Weights of a small GPT-style language model, trained from scratch on English Wikipedia.
Size: 5 heads of 32 (1 for keys and values), MLP 448 SwiGLU.
Architecture: RMSNorm before each block, rotary positions, biases, untied embeddings.
Training: a variant of Adam for these matrices, 326M tokens, 10948 steps.
MLP neurons of a small language model. Each row is named by its layer, matrix (down: output weights) and neuron, and shows model dimensions 0-159. Each number is 500 + 50 x the weight over its row's rms, rounded and kept within 0 to 999. Numbers have three digits each. A neuron's up and down rows have the sign that makes its largest values positive.
After each neuron's rows, "fires before" lists the tokens most often just after its 100 highest values on Wikipedia text that the model never trained on. A number after a token or word is its count.

L7.down154:439452541470485522418426594570506521483492500476530561559477478442456573517525585500574419471568529498529478468541509508490507512515391578489399480483483522530483467554446491468394470494559527566533540502454517553589563538389435481576528436465505485556448479443509496505435527489577418537529527575591515534418509486531622560441551409450463456536450468538423584445440515474499506534481561420513564431528371543553552483473489461468536528546469490523555548530558385516489501511429498
fires before: " " 33, " (" 21, "s" 6, " A" 4

L7.down353:503465571501477423466489459542476515478608527535541568510440511489560497530459430568482522557591471473415475525525527359518521413534511528498486547489376477457471519470509444491515534516510555496545482486545417530523518507539546496430379526395514543458518528485476472524540483489533564445459586474442441535602510550524447552457483494493583423532626498416548572451511538547437553481462516427446517512522389659487617502523563565489464490470526505589518510507457484475516517480462415
fires before: "st" 15, "\n" 14, "n" 9, "\n\n" 8, "es" 6, " l" 5

L6.down441:564522536552462570415502503561581413484487438530527572495486479632574537477585464558494476514429512453368478502513544441612567500450439510492456489526534524593549463502492505530458510502475557498451513372467429474420478411494494434468501551549492452506503578436498583497551452522496500417583487478512392509496443487570549479481484537429526541509520511473529540430434537496457517489493513444525577488464491516579407535486512459582468513527609509564470435525525618521562522399546464
fires before: " " 42, "==" 7, " and" 5

L9.down73:524541454445482533513509488631456535516550548494526498463492505488457497426512448480426593470351471530515521531449549484513379481545526478541543466496512508573541496466574404536458489604523552437479538437386540421548580427514458531473553528390476527541431451539547513426539496506518519557551533488544544531557510548474504505471574477600445505530456493471500596585534485523594495557472522507477487498434493445503404481580593530433448509494355510542528459419498522509490479425539457
fires before: "wn" 21, "pen" 14, "b" 12, "per" 12, "pp" 9

L2.down173:448482410538480471497477476505464603486389471557509525512529536547481494545500536519543519496453494515466424502551429534478485562478538539398517574532549484520513487504531476521522497531608504449521521509412378472483506452492536509582658521430507539463447444467415580419490495503416541534411582390528486467485556529492513515442413419409477461527481481433499465519528479433481516407489454556476588556435438422466542478527498574477497451377546563502560500527465580485512604452474505
fires before: "e" 20, "ation" 18, "ed" 17, "er" 6, "ing" 5, "ations" 4

L3.down70:524427481572492644531527448491458506505524526482460534563505480435549471555516503465522434517533496509466360462424474494438533418410556584443496514488439523524492460307547437607516424529543462509460484478544485518568545582514467398530553541377492499429557511443514497471452547487569576528520539415557496504531474500440481509519529464484553524571503571463404423470454533519487553550477479383478501506487480531456482463462576433559522519544590451462505477541521521532576499510499490
fires before: "ed" 16, "n" 12, "es" 10, "ing" 8, "er" 5, "a" 4

L3.down176:517502513573467572377457541511475556520488516486592577448526524477459497530563470516441535619540563447483461526533479522537445598442530509440503500507516460501558506490461445521518448423525565588476467498464526422568513432532422582443443592621474561490458463437474549495445602482496504520552455415439479433540506508489468415444542479493470543467510473460545479568491396520516545546412562560495461417525530361532537462484536529558483550528592472481547563403417524500517476513470557
fires before: "i" 15, "r" 15, "als" 14, "us" 9, "c" 6, "ation" 5

L3.down33:516502432544552589461509520543577540539486476441440539524440507473530487478563545459565444537503554548467544489598485476510436520485553493535446529484459431587446558464535492524455491537561517521506441384413426455513476578535498541523419502522548504611548603530418498485505571390487389558683505484452526511483561490459530504473466505556596502588465505501489508524506475450574512417514557511535504479553478453503447511553545521549568483502593516592523488643465474524432486495474524
fires before: "1" 35, "2" 10, "P" 8, "p" 5

L4.down324:464500440527480540444468525476515489423525522500492509465484494529522550452436488520495526525630403493450456514440486495537404571450540454503474490487541533463492462503457595523551558482537467465394475525410486384400491544516449408532435508468598434583437459452596502485432415538518517483467558575456576508453558470528493452461552579552484587548472545472451559477567467518377442467538446417448478432538455508483517450610481538545497502519640558542529501487416551499509505482467488
fires before: "\n" 33, " |" 7, " was" 6, " in" 6, " and" 5, "," 5

L2.down439:509459516561458576457551430493591497409476491505601446580464470532528534486557453447524474572465445380471582509450483513464442538441545499489534553585560528476562521472503446437489483563524561515559464414401525482427536475495447534527543510455503509440507480493506413552485502445466565499480398481475472473491461431578447596516539401412468499597389598532548516466540495500553505423526470490473540466407527592547402444436534484475530555558598540468477503440475547474535464506452473
fires before: " " 75

L6.down381:461442528465519557547496523460515528475575515521588456557508452482544467429419522570425542592621488502460480414544547502484503539553518495474532520637608436546504577585589503493474506545518492425592564515572519465481437511472520549439502563558454424554537506522546488472518490453455571457527503562488515469555469453442575394487459481490440543415538397504491423540419538531537583549489478437520439497566500521482467542491568447600482486494402499557531419458434527545451538510555507
fires before: "ce" 14, "v" 12, "f" 10, "b" 8, "port" 7, "p" 7

L15.down402:487407534551500401438468422474588506520510425539492471477395451545554468507572501487521479514430499496408447432502496479426486415505433550499473521432456507407531525599510507443548444532465440521376500432479421478472498475481478512541417493485520501438509444487568470462493517536523465468537472526546487444580484483535648461509498521464465510483465480478476514482456539460642528460422596399498418512473597542479387492502537494457588493527476507419443450557542472429480424543419485
fires before: " " 30, " the" 8, "s" 7, "form" 6, " a" 5, " his" 5

L3.down435:510432472520412560386494502525452416457475455474459552591516503459447510458470537540523398507528513520500558403475519494553523487424475460479461492452553630535460527462553518481392447552455498557463525453583428521461493508469490516465487524580525585440535455548499513417506548591455423491526441420452507576556615489511452474495447488498509608429403447514443424530457522601546486521522334471503455519451466436437538511530474465511502488459511539482434557462475447463522487536489432
fires before: "z" 11, "n" 11, "y" 10, "t" 9, "ing" 7, " G" 4

L3.down330:513465487533474460508573472475474557509484450522430553523572501479503496518527476518611516560447485494517412456496468513571516500364439614571481463460496460543529588502435345528464550397479438488543520450413485525464484477538538505471451496465548475507448532507526495539508464474529489476520500592543460425513463459533548478479461463497584471444426568540543503522488435540519553454510645485623439582468623437478445560442498487370510542465481471472542513492438404459452474433473457
fires before: " " 38, " the" 11, "c" 6, " ad" 4, "tern" 4

L2.down0:569515526468479465510508608502555464473532529588438538551431551420508429505482538423364486533536471481474579478578408584486522526583354446514468418464449533364541484531472467541541533433487561525560508528442468443504460453479466512523481472441483506483546510456471465570529434430501494536524547397412454452425483550450501443502436568551542535436539446547553511462554412455527506444544540549484493538519463454562485531430584485569518491576499476530466525576521439582426480491498511
fires before: " " 21, " (" 21, " the" 6, ";" 4, "areer" 4

L11.down186:589448516482553515461495510531497446430519536618508498552597429484449464472541574461483519518508441489481587524480426433516438400647485549497402498473555563472503548538540483580446583464445429549551413473488544465511528490539510437436471478504457431542580503446481542518483568492481548515452508537422440492554546439545507495479450520563597470491459444510490537564492475468540456561566416498520589523442522533519518528549599462526582454399522517499504417502557413560422535568556448
fires before: "-" 94, "2" 4

L11.down13:499439452421483517542506425458542456476424561544456540513450434519484581433551520552543638543587515601487574531484542499517455564578527485536432518510371511479472513599492545518574490473576491482551531575522501497578408468461533497471494598446592532441535461492581482442468476508421510429446516419461465581467537460487545514534517536495542569400493480453464544535553519505479508473482335528554526389487464524441532539548502475551463503446459469510518485495469490503604473499493583
fires before: "." 15, " of" 12, "," 12, " in" 5, " and" 5, " for" 4

L9.down375:501474504531540454537505507519489533534468436520446525575564514530482521547513470506461523549447459518475507540503466544543502511361410569548483500488532510566510519501521382464472641567488470487452469439448518586497595541456620428431489491486612571508431489477518495460493503466625491540506478490474481449491417500523551501487421419413482497437537554575479479418564504520558564494538716383527457501521516516463481494448491484429449543529510507492522474588496460461497427526518516
fires before: " " 47, " the" 14

L7.down369:471490397468492430413493542501495545554544519449436450500575442492506503526574464565525505511638488501476543489435558479474490519463513558573532436601491463462605549535511448477494449521465530479501516534510518575413553483509452540439366444541523618504407538533429554554468500530538531541427437557505504437554453532466498543435447556488526531448458521464455514527532570627475430509525397507517532543384510599470536480543547480510407522520529449392505515542479463451564494517573472
fires before: "ing" 15, "es" 11, "ed" 9, "id" 6, "ely" 5, "ision" 5

L4.down151:546481452490513555511422523493526518425445473551484453520453453517531573478526438544533483443536554538390470445530450530487513504485472458518381496578531423460460501496545452551497468556446469502481542553488401545477564495488526477500480504402490528545595518576516562352484451577483515453357542512547368521530507455451479439513534439507535461470509459536513536488449410501505526470426561401506524499455495384383488547519509475407508452400441487443511520506615563518425522532503478
fires before: "ing" 18, "e" 14, "0" 7, "ed" 6, "7" 5, " |" 5

L9.down62:508519416544514451469517548489423508422456456526424479464413446528572394553497473443520574544543503517415384548465501430498493513429541486524471517615511530488563450468546583523450537433467463403541437420555569486510491490454515524489554455477499468515462381489487531572490569529505448469478581370452510485428550543525500497493590611556529474455469504454475481411530489513514493450466511501433441501513477427412569533511527448426539571493631549494519576583529505461488440532500468
fires before: "\n" 36, "\n\n" 14, " as" 10, " of" 5, "," 4, " " 4

L9.down85:423471552516493592459588510459560481528576497503566441460497572520381571491563574498487446489416563502496536450560547500483501475511580561417531499565527507492566484526536462505468560465552508555464553648486476439493485475566545480572517435504455449510519465434553444574442478474529464515524591531539451437397525540462438524563483469505549482610477469525521435439442605540529502473493366553475516578499489435446531485480549537429538444422515457498532538517462601447519486596459523
fires before: "ust" 13, "ep" 12, "ia" 10, "ian" 8, "iv" 8, ":" 7

L8.down194:468414516428417478534453472449485501437442523482553490579400479516401476565497541524500503447570477499543629439461453475520462495513463476532510485487522462453474570450566448596428652443548569512440463487491461534528516524524495493543532419531487567602544606486472508482459512492507500494525440540473505524537489488681459546577532467549466484495483461392522541467486509586459461413523441448592527504491464529541449523490587544585464529501472517502590506492457586532405509540503552
fires before: " " 43, ":" 11, " v" 6, " |" 6, "2" 5

L4.down149:442413529554403510581539465553489524558456466444557444642523398543519504474479537476448490449449537568519544499488483523411493464509468557465500510554506412505502475541464519479587461473454459489539516482454510535566440502550467452476518465427426508577511445497401554518429430522540421560618621467471527511505408490505565544424542561531444604525421442444534456455469490524497505554506471509510523464482455448506490552425510462564557477506395544557588483441516465435560518409500581
fires before: "ball" 33, "ation" 11, "ing" 7, "h" 7, "ed" 6

L2.down227:546499561481527509451479458475458435519517565444489477487500520515430513522465536510443539432452555538494427577505520517445413502529499345536581441423462619535520545463559533369535450482490559545420538538523535527504529467495477515551516512427611468515500480534513512394509519508520569432611441521439507596573573461573482474510452554498428511514455506538532548552588528610407503428527384440553497480508544573519559472457452522543494453458521472537552449559570479524455553559491512
fires before: " " 33, " (" 22, " A" 4

L4.down445:490540539580554563445517479489559487503491519491451405451488532527555499521540545438484538491429600423449497584487449479552443471480502495588526438401507615554624443557540488535450384484437591529512564471491455447502510522481617570398492600435468472493563519610512469422507452513481453511540566432565546463539566534519557456484412531522588475525441502508429512568472497515457539523491494488538553498481547575510572501596529440485470518494473476455567458503523542515586462463539430
fires before: "et" 15, "any" 13, "os" 13, "b" 10, "le" 6, "wn" 6

L2.down314:510494516434539513472548472462471441564511500467493527427428571404398535540481475481493561571534449445533396514489559583513417517494522473580558510523546430514494498512422495503491527529487551448436512442496526575454477410555366463497557517526463497448554467481456452365507439464479557514532514586501524433555470500466436533533435511454422503559497509546472482539552511549498451516510474511644482488458641404467562546481498502511556436455499510466452535515498479513487508691559484
fires before: " " 21, "y" 20, "ry" 14, " (" 7, "." 5, " S" 4

L8.down396:552588477464490382587513592542503474437450540503465572508530566579505491543422482564506451518537532490387412502521575489490537535483494567461441554499453445508509409500474485520555508525555465603480531544509479529427504556519487536593491492470463523491574464513453502485448476529433537512481624576483420485544464454479461529511465403562495528529474454565462486479414494448471422522499530519419467454534523322435496483536530516451561501561542469484541446571562502510439605537628518
fires before: "ball" 39, "ed" 15, "ing" 7, "ers" 7, "h" 5, "er" 4

L6.down39:489550541475510505468499455476515558485497610523475537531546509509499557450586499525416477440516407495520458539486441532492364528409427509425503474547463506470603521546460496494474463512453532556458408461437476544432538358468485558595524526630469466448443404523492539576484526544549438484511523533459573534486518453514482513555516479522518422467564531544447451564470443567517510515429467542501451514564526549528503402466549561554462545551473483463470494484540537618436486433595627
fires before: "y" 18, "," 14, "al" 8, "t" 7, "n" 4, "e" 4

L4.down258:439514502479479685471517538504561453428486544570522427499461446456488505497526496543463570527569516441446534471543526545490421546563470457483582496509450507506498576574546543485449490603534464443470522486499557405498510483504501462487500470497381517427526476454432586504537524432584462478499563501477529589526521587457535491595483435468518436380443506486462505491548486504501484366469553519478483460403639466562426541505518488541443561504438494515422503407547480494475432519448451
fires before: "p" 16, "ed" 11, "mer" 11, "b" 7, "g" 7, "ment" 6

L2.down289:513485437548503472527542460504462502539486511513417510514524484488503562532520534483470585573452425442465478477513508471530556479501423580548507456479544451482562543454468346538532655451491481568500558426460530549463502487531585430512504512435582519494464500520511464537515439486556489466497556496522478435528481506556565498486489440435527435441465517540465545448537472545476524480462736449578446502499557390487449540504525515437495473480691483485505445450500447482456502440514550
fires before: " " 37, " the" 13, "f" 4

L9.down183:520504491458553559490576474445586493540492492498470577452472458434467422512444471555515444541550522435544603506518481534496492588492550548535430528575473519435440517522548489488559585539412419596473475542398524567549458512581549505473465506437509580494501419534546523586506516596519495550451485519500494498582487393547518495488520482444470419433443505408468490526393476511532406547457607429571522522445529356456470491456543478525493529496484469514625526420512507520478450488438470
fires before: " " 93

L7.down409:449509535510450478474486525598464457583512554495484437518546517571517486461541538516433505554452545531504583576473511419562438541466540587473515442425488476509515464528497661504429524532533485468582504478477518572460404590463589527493444446512587570518576524476490563357559484584531408557545513475553491427493553444498546488492487502589538440526443554497498526378516536604522472547507455566501556529475478449411552531557503419519491492544489491478613476479492443501470541532558529
fires before: "ing" 26, "s" 9, "ed" 8, "a" 7

L11.down156:387471537495494546439467392498483450542459481480545519558471517419506519509513498457493396582481457599475479536509530558578459499401477501456484472521607419493484557477516457437466512465633414560518472489506492495504481538553439464434575568528601492488540456516454551432431496525441397579486496562496562388533486469485524412482476519527517474555582523444474408504518552483524498452513519542544442433484536445456598455523559473538513422518587544584495576565499548582530531492468424
fires before: "0" 17, "1" 15, "2" 11, "6" 9, "3" 6, "5" 6

L4.down229:563494439478560509461516502478577537541517511509573490515475490487490514405545511558411445503491524545579463545590411541542437458559456534477563518560481563509459518490537530469501423493443446516535542573490498500416566424460545448553442408453528398504555509577490412497488486530583468466513551556438500537520542588485482537509472480427542518460461458481619481475474439508621488562430429535463473474516647534479487483480442410504570451531625553497464502455518446510416471588474411
fires before: "1" 22, "0" 12, " |" 8, "2" 8, "7" 7, "6" 6

L11.down85:504532496563469537549536421481523494514489457458559572531590527523376384470507514524461455470420447519519512396489502530530434471479527503410546401538508545525530449461418484607448409506476402533636498524426491452494543549555482535523484494523474443493517603502512533439553496504471419521457517408479454564499483505555501411463588486490517509492468494539558503466496472451559433614432422495465573523580469477519591551543548561538479430495353508501452562459537484534464495470463481
fires before: " of" 16, "ic" 14, "y" 13, "n" 4, "ies" 4, "s" 4

L6.down228:539474544470486515570380556434510449549512424558439549538392374492484533539522472514550471551515532520406523588529486484540424465436514497525450521443488551527518585483510559549463430527534492492493522474568521442535562462506599478565533448468396509530481499407506553569478549503522530484449408584478436561556548530549451551509428502479477458544562579548495475512466475514540480565433504465425492516481530479401609503406483554424554483541535518550480425454500598501397528405536537
fires before: "7" 10, "8" 10, "9" 8, "0" 8, "1" 7, "ain" 7

L3.down157:506537462535503571547490452474488576497520564533399484502498531520422453505527506529443429483492478408486571504504452540513458504608501560528466471546482401544421538562499488557591559535501558457514353405450444522476499408472551523505418436541595415546443510492495531584508494479509490540439451558519448498505561430564488474456501496545475438564415514561472449505463433426535505455545575450435520588641456607445562457471499589477503519557459514478505497432479437521447535543476505
fires before: "ational" 23, "e" 10, "ed" 9, "al" 4, "ative" 4

L15.down444:538610483412509464539566552507482482437503487434524523527480530469528520457469519479476476499567499515539591408500438494524516461599540511485555446559555442485444437499444456564513450489531561529573539450478528531498544508505424547553502532396551535510516509508549434546546523494404499561488513437497512519503514460503442482498507541505459536531531510443535478431513552507521425421458686520458474478440496541583425437463546507462521479596255487582567561563463526503472485458489502
fires before: "==" 23, "," 13, "." 11, " and" 9, " to" 5

L4.down343:472505464545526458505586434439502493452412467563501470454563522415550483477466473545447414542512450517534474491532573422346464504502469454401417440579519483564377390567414507487536561566380529528471552452459534435481522562428537497507414482558504476592515460505459492417402473566545435534480465480459534530538514488482560595508487480480506454550473548603505593504583453451462459539508523472441515485494513467522607517498481507506433543495587541488506489501540487535531442442507487
fires before: " " 72, ")" 4, "au" 4, "G" 4

L2.down259:471468424549565468464462532456512538469492464497476507505491505468481425444547523378448467557494479535496522485449481490435571459488547515461436447422418573551501544449479482547503458457533448455408542467522463479529370494557542511538452496478501564508507521550350485533517491536544535447513569554535507505510487431474508506540467472456556471595511591537427421522528475485558484450516318533377479583463362515514508564495449473456424509513616508510477470457507444510543474597506580
fires before: "-" 66, "ation" 6, "|" 5

L9.down252:544502507472484427563438498463420409466368459467636481592481471518536511397544505440468483484421513502464542366494511415534494460462494532411512502553506453553475421484508504493481475608482460492462473520480542491481517452546485504441456493542399493445532510586436474543602430483555515531457584479467539551489543449414473518524421466423542505616468494511541350452509435520527534538448511466512473507537506482545550494453502514487457489448455493539450594545407581452506459414505484
fires before: ")" 25, "." 12, ")," 8, "–" 7, "," 7

L11.down315:421547511469456455510466446483427547519440537434518546459467488525443556513483514576590523526508535490492477489564466572494456543535546485531469523451422527532432528603519564456561530457492529624515527541509535490545502506476517457531488508590477579525499567486480451439563517585423483479466469626498537463424434587557539462429454571534481483546568450458505639503487447457445489569494401534582502496578436526545556499514463497466616490499674546563532497463547530465528478541439558
fires before: " " 21, "\n" 15, " |" 12, "." 5, " /" 5

L9.down179:411531515533459436448537452393538544477518493438520520486509555530489486527548453518503466582513519446486592580498457501578456598414464502558458513564538527464593539437445589486459495485476508567395539420519464445528496440499564448502450541584599561536500564478550468482508515518516530429510518454494447434479459447535469505452464448450538450531482502505596573584521502480582450525417563542547470498436459427499527543531420584542518554498621470435468403492643510536447437481497493
fires before: "\n" 45, "\n\n" 31, "==" 8, "," 4

L2.down319:455493480453496420534471488449509514517507437545475562542500550562437574511520500417519484510460548496564431535497558543636529482327611471478499492515581531491563534553562521515606517412568516517460422522419589518530504502539477572411440435501402511511496527513488481587513473524588439490467529341486461480528563508505538497503445488495493500518534424467546507515494461527518535512482381409500481523510470426512521439528456541463481501519413535501549478440463491445512459633574457
fires before: " " 25, " (" 21, "oin" 8, "ust" 6, "um" 5, " A" 4

L7.down401:506591557566564545430467503486466529464506547512528484395461541515545508427554497450456457442568497497541410576478449458488540410520449461559470456472496532543475504481471607514470528486438480494543496516503462563542535621441548602531469500498528484501464496468515488350526446498596462516532550436581515510419476415439503557510478541421432511472413528497378499404510517537486546481499550438622582477588458464556434526531443424527486487544558501532566472605562491497506479531500567
fires before: "n" 16, "ic" 10, "c" 10, "k" 8, "ct" 7, "ch" 5

L8.down307:473527601507525537451493460549472500485447473498568483460550460501372530513478537511515540590525515509461450523510551521579555512316516536538425464537529426486450456461464545518549451534492410501494510399543434527440413466524488534489479441513487497454440446529446435531565457418527551591518627485522472553454448515543511524443471385529518580547485437530543495408502478487533484482550587471490437579491484447422550487453503551502563453480660452487496566538511500474452559499447447
fires before: " " 39, "ment" 19, "." 4

L6.down2:555522495453464573511543447617464481446505508488396558558491349481455464549569489532486530564590482501488517533550577503453565510369525452475465610430464528437455390502473484531490585525514461416564454538546452517572469586544566517524463560570584531499574545484518511460442461526568422452551494470562448601502518411511525537499474512476509486439481454449421493486527549487489535455389532456517537532490485503499451445500518444408528515529591503411595497439527504537478481526494507
fires before: "le" 18, "am" 15, "|---" 13, "|" 11, "x" 11, "ac" 6

L2.down76:558505462459553437493419464531523403474493449603440481525449543467482437496465561516446599529528486413406428526420451523483605544574479519398535392555535443511482508469403524455512501454513537523492415485555536494498468474462489533430518549614567498417573500579465569426561559566496505532512546597484482508539481495450518491444581467544491495574512527542467495444430545513500492532483447485518479554506430461545578521518581553526462572502450561626533488515512505425540472417575455
fires before: " " 39, "a" 6, "ion" 6, "le" 4

L10.down26:404469530483586523457510476527547521508534463384507502451479499416524578527566542481361504409564547579494487399477521458453517509526481494415446492441494521509512571522452476466483602530533484550473510489521521443522533519497487534636484495420476487588464490528455446533620528567503491566456522460496522436483555543493565420518540454553465447507468522516463496533442591528542587497600466470604543459499508447426493518525493458504568581556522558358549442483556527563564533503459420
fires before: " " 19, " A" 13, " G" 9, " T" 7, " C" 4, " V" 4

L3.down370:475487477437513540515515527495515482458497527509551541557429553397499541538530508475569620520468441446507453453555474536499483427461453555491529493561446488545552441457474530488448518508457548450458610462428526492536471506500503536478432534569466536431552497495481479498553466562564530514431401378523449417508391555397394446505449491412503547517509547539547555464476573530470498508545523484418525485455573382578501451559502472534566481472428529467525478381458429426481519524376584
fires before: "ational" 23, " " 22, "ry" 7, "ative" 5

L4.down136:522514550565485495524577482522476482562486569494437584500498529515430469501499541543400448442543539437483509567494464563570472505516489478468467565500417494554577406473660486484545549558588556502486531461540469574495510467474546561514486544501519553403520512448450562510453531460447444497531505538474462491446557494584566450490429514484490517400529539450445538490520526520488521584638548494545558609518496606460473434498476506553561571508444488551500550375539495492416575495382445
fires before: "b" 18, "per" 14, "wn" 14, "pen" 11, "pp" 8, "cc" 6

L3.down213:496471501451445484528545537521532483548585559538495471424460528399518602486578548447555466527573462523460518517463435450458480442470484559465481485440574459560535577483530467553553491528469569437476545507520533493564451442542651506498473498567495445363555513550495508437502555399503559570475461526491517530492480553467531525576446546579489471394451516539512563468441487387500520521474555389489433516460477560546541462523529482500522511432440553520543457403458470439382548570455417
fires before: "t" 17, "ain" 13, "it" 9, "i" 5, "c" 4, "iversity" 4

L9.down75:416453494540475509457457479472511497577542473478470362483429516570546519456565485446510470360498509538512439476524494564419459494337485564501541523518529470504528494536433459433488502523552547487516497474448464455529463488524347391653493540539493504539468506397481562471475457534491490497471547581468465430555534450479444493498583500457495535517490551449512492562452555385508468462569548499434464502481367435491463486483524465475503487465482496540459478493407403481510580519570453
fires before: "h" 14, "hy" 13, "ation" 11, "ar" 9, "es" 8, "y" 8

L15.down147:384497471451462507472537455483477521494555489514437481475473450560531462553529432421550512550494492547493405520478511420556433525569551511474481549473538517459526545497476450461512549478460565437490449499559563519480503475610495456433533546573475436569460516471476458479536561547551566503547498520548571502500525553509568501518397486459587497489340485513610539491509482543507564536461324447440523604540534610540547514580443530500473576495562554454450550427579512564460525480488568
fires before: "ver" 22, "ach" 12, "l" 8, "le" 6, "qu" 4, "ome" 4

L15.down62:444422468423536526529494487412446508627509516502502486495541380596464484475442423466486440560423467459512442570515513482453466543585505497469485578509436476555561450480517418446515433529520514539551334467499503538509533514558498457556537546546407487498523476470556495513485496515585427532518486346515463416483547532446562497549434502471476468481492554494451521459592458471547421488554570498458540530508501502500427535515527619441543594544561438520601540561545487472537548506527539
fires before: "s" 17, "em" 16, "f" 9, "0" 6, "ol" 4

L10.down340:476444540564483487553473476563515504521521477391516559508478508466454466554521579481467506537548510561468565433527476511407390549686529530524594447462472546430553539424461552523531571522496500464499486504593422497463526614483620460508475425516395551492475487524519499523509502551573508545515540555581512425511470439437471556482486445571491527560516557430362491537553466505498408539499439571433427501524516516594444521487523527437525548496539470484496512524556544581529501492426513
fires before: ":" 31, "N" 9, " for" 9, "ry" 6, "|" 5, "y" 4

L15.down3:478414444492468523563465560468489531486477475583425511527494512510513449538546545440572501558501451441507500420559513458440478509567455559538558515538488396507471442480604586537449503472492503531488444476448583506519520581546563439532520492532499575496578424497505594625434534537482493530539530423548498493449470468660532481538470459534443447473564426382500448465553470446595555526474530484428446464486452506484480466548399458490518498468550404412442435435430531544501482566558504
fires before: "le" 21, "2" 9, "al" 7, "a" 7, "ork" 6

L12.down206:432502470443541463479433575550442411358549473673496537594549494526472464584529542475497415633606509493471535497497474428440465476447446503556463599461490566567511534547469511494387508508466497537387482492552498453466496496488611550523519531489537507487436501461494546518458475517510526437550531497402516582572467500486518449459501496501464480547490479542539501497438549537541604496560439488511561475601499495483524509537463477456583566480580459424500475414489525425471461510535491
fires before: "u" 21, "|" 15, "un" 10, "at" 8, "th" 6, "end" 6

L9.down264:546469548530440425494541448449468522499497465507485445464537429525470506457534497522467501489494501441453586489517545575596594534419411523504452521520411541523511489507483506514504592427470411540479481545411439540553458463513506476468468486460566385556479530511535515496517529538508383548471523549546447463541567454554523514416425500370540550427509558472553532467530552451461566496417709486589477468477472402541516490472441539466517532505572537587538488485447434527578479528495482
fires before: " " 99

L6.down170:573490513507522516551514500457495523591505550541477512527414480481401514534536522447502467416539571447430451544563498425447513486492533526517520452569479584519544498519455493513523519474399487464502372433450425559492440347587528426519464481562514536592546544479495582447477534495521442470538471458474520564463543539466429491573502492515530510520416545442393495484553489440562515484512600579595519465574485454569501530527457545462461541493415469570499514346534408534433529514508459
fires before: "es" 17, "al" 11, "ing" 10, "ed" 8, "il" 8

L15.down323:424473473418516534487496452516537552380474457499477540403498496584470523549584462467438557561553490532490454514477400412548492439413459519423543580460539518531476494516578519498606550479510523527540555464504478492558555556567443454498550521597458501448536497532612462528514533520470401589577464432528540512579440513559422493540463487428454516456454455476530553452503542563532556519476504472467419542482494546553545527643547528447456451472525483509449443589544528596458581490554510
fires before: "le" 28, "al" 12, "om" 5, "ut" 5

L10.down431:529475535434497422478534458429567492513512483500504535507481454460544509510509483522428562459512547425455487481506523500419518498633530549433419414549485510530486521522547614577581534595401540577492411504518622446509477529562553519517528517510494507516621494506564509521567468472562449544481541425464576518475453554525523529513515501531559584451500487449500581426470442479463601591405441475532478546514549378503492442564485562422493497443647476532549478582477470475505492497492495
fires before: " " 60, "ant" 4

L3.down258:474478421507495464540496454442490526398517503543493412455548503459522528451482473499372479491462558525440508531513443586512487548432486501524401498551561561547445458512507534510530409449482543516449466568481511511416480488434537583462486496395545567572517565600440569550495554482502523558558463459533487443569538543419488509479559431530466476552490605493574607463492562449431491378456441461440495500567365496519487481477537544532512579536460523532520592432498500498529451621496538
fires before: "ed" 24, "ic" 19, "ice" 15, "A" 11, "ing" 7

L4.down369:530494533457623491495453511474527510486481474420519404497461495570446404417477540503550424569469486577554465456516498532566582506482490458442489554436572549481555503513482460527471420481464411516542527449446461516471521430524521509514502533440439478521530497573466436411541471494454475412507539519482488618582447479465522529502463522512571498501467365471526468400438569496549453461509612546527442380363492445554493530477533473495551498455456515588495633449506535519434555527549514
fires before: "pe" 15, "v" 10, "\n\n" 8, "ad" 8, "l" 7, "p" 5

L15.down6:544516388532425466449531495516475572504530441497408550482449526604545462428499558499564577526470571380542484459517450539477478505593494461456538528543474513418481512572516503547587536529431459380484508506470451444434523479489442455475566549505479393459539494517525626476440472473437461537483521479508487542563487449537487512450532614593553496480544455439455451544485535514551507508460677458471505386543476474564509425513560436495489526504465582547508504505488480464485417510573484
fires before: " a" 23, " w" 12, " of" 9, " the" 6, " he" 6, " an" 5

L11.down245:613557595528439541465457565505467425548535547523486471510487536503480497545530556490520552491454580442531417551528470506530497419410501483430528462548541570537480541560570444519471426471559458523485567599507470544470505551559459490479458417451489456497478512466500434490515597446484424494457563463485485487472552572481488565531470463558506487543543604442627463463476540572485580458691586485514526491528456443479582460410511495506488485521486495599469569459519562513562429563446486
fires before: "ust" 13, "re" 13, "ep" 12, "ia" 10, "iv" 9, "ian" 8

L15.down424:504552645508457456508482595435477483585481438505468458498447587518559491442449486574423499556496467499406400537523570567545430515440598512471441518455529492537495545460402489555478373531476437534487547580516452522507463470523593455525533511490443525504429606459507483494533482504553494538471527479543515423438541430452438522577463587513487522574434465534431562451445409435462488555573539424512412626475520510569554470520534479476489477463494456559505508484586482492467483521487471
fires before: "ut" 30, "ition" 11, "ial" 10, "i" 8, "it" 8, "er" 6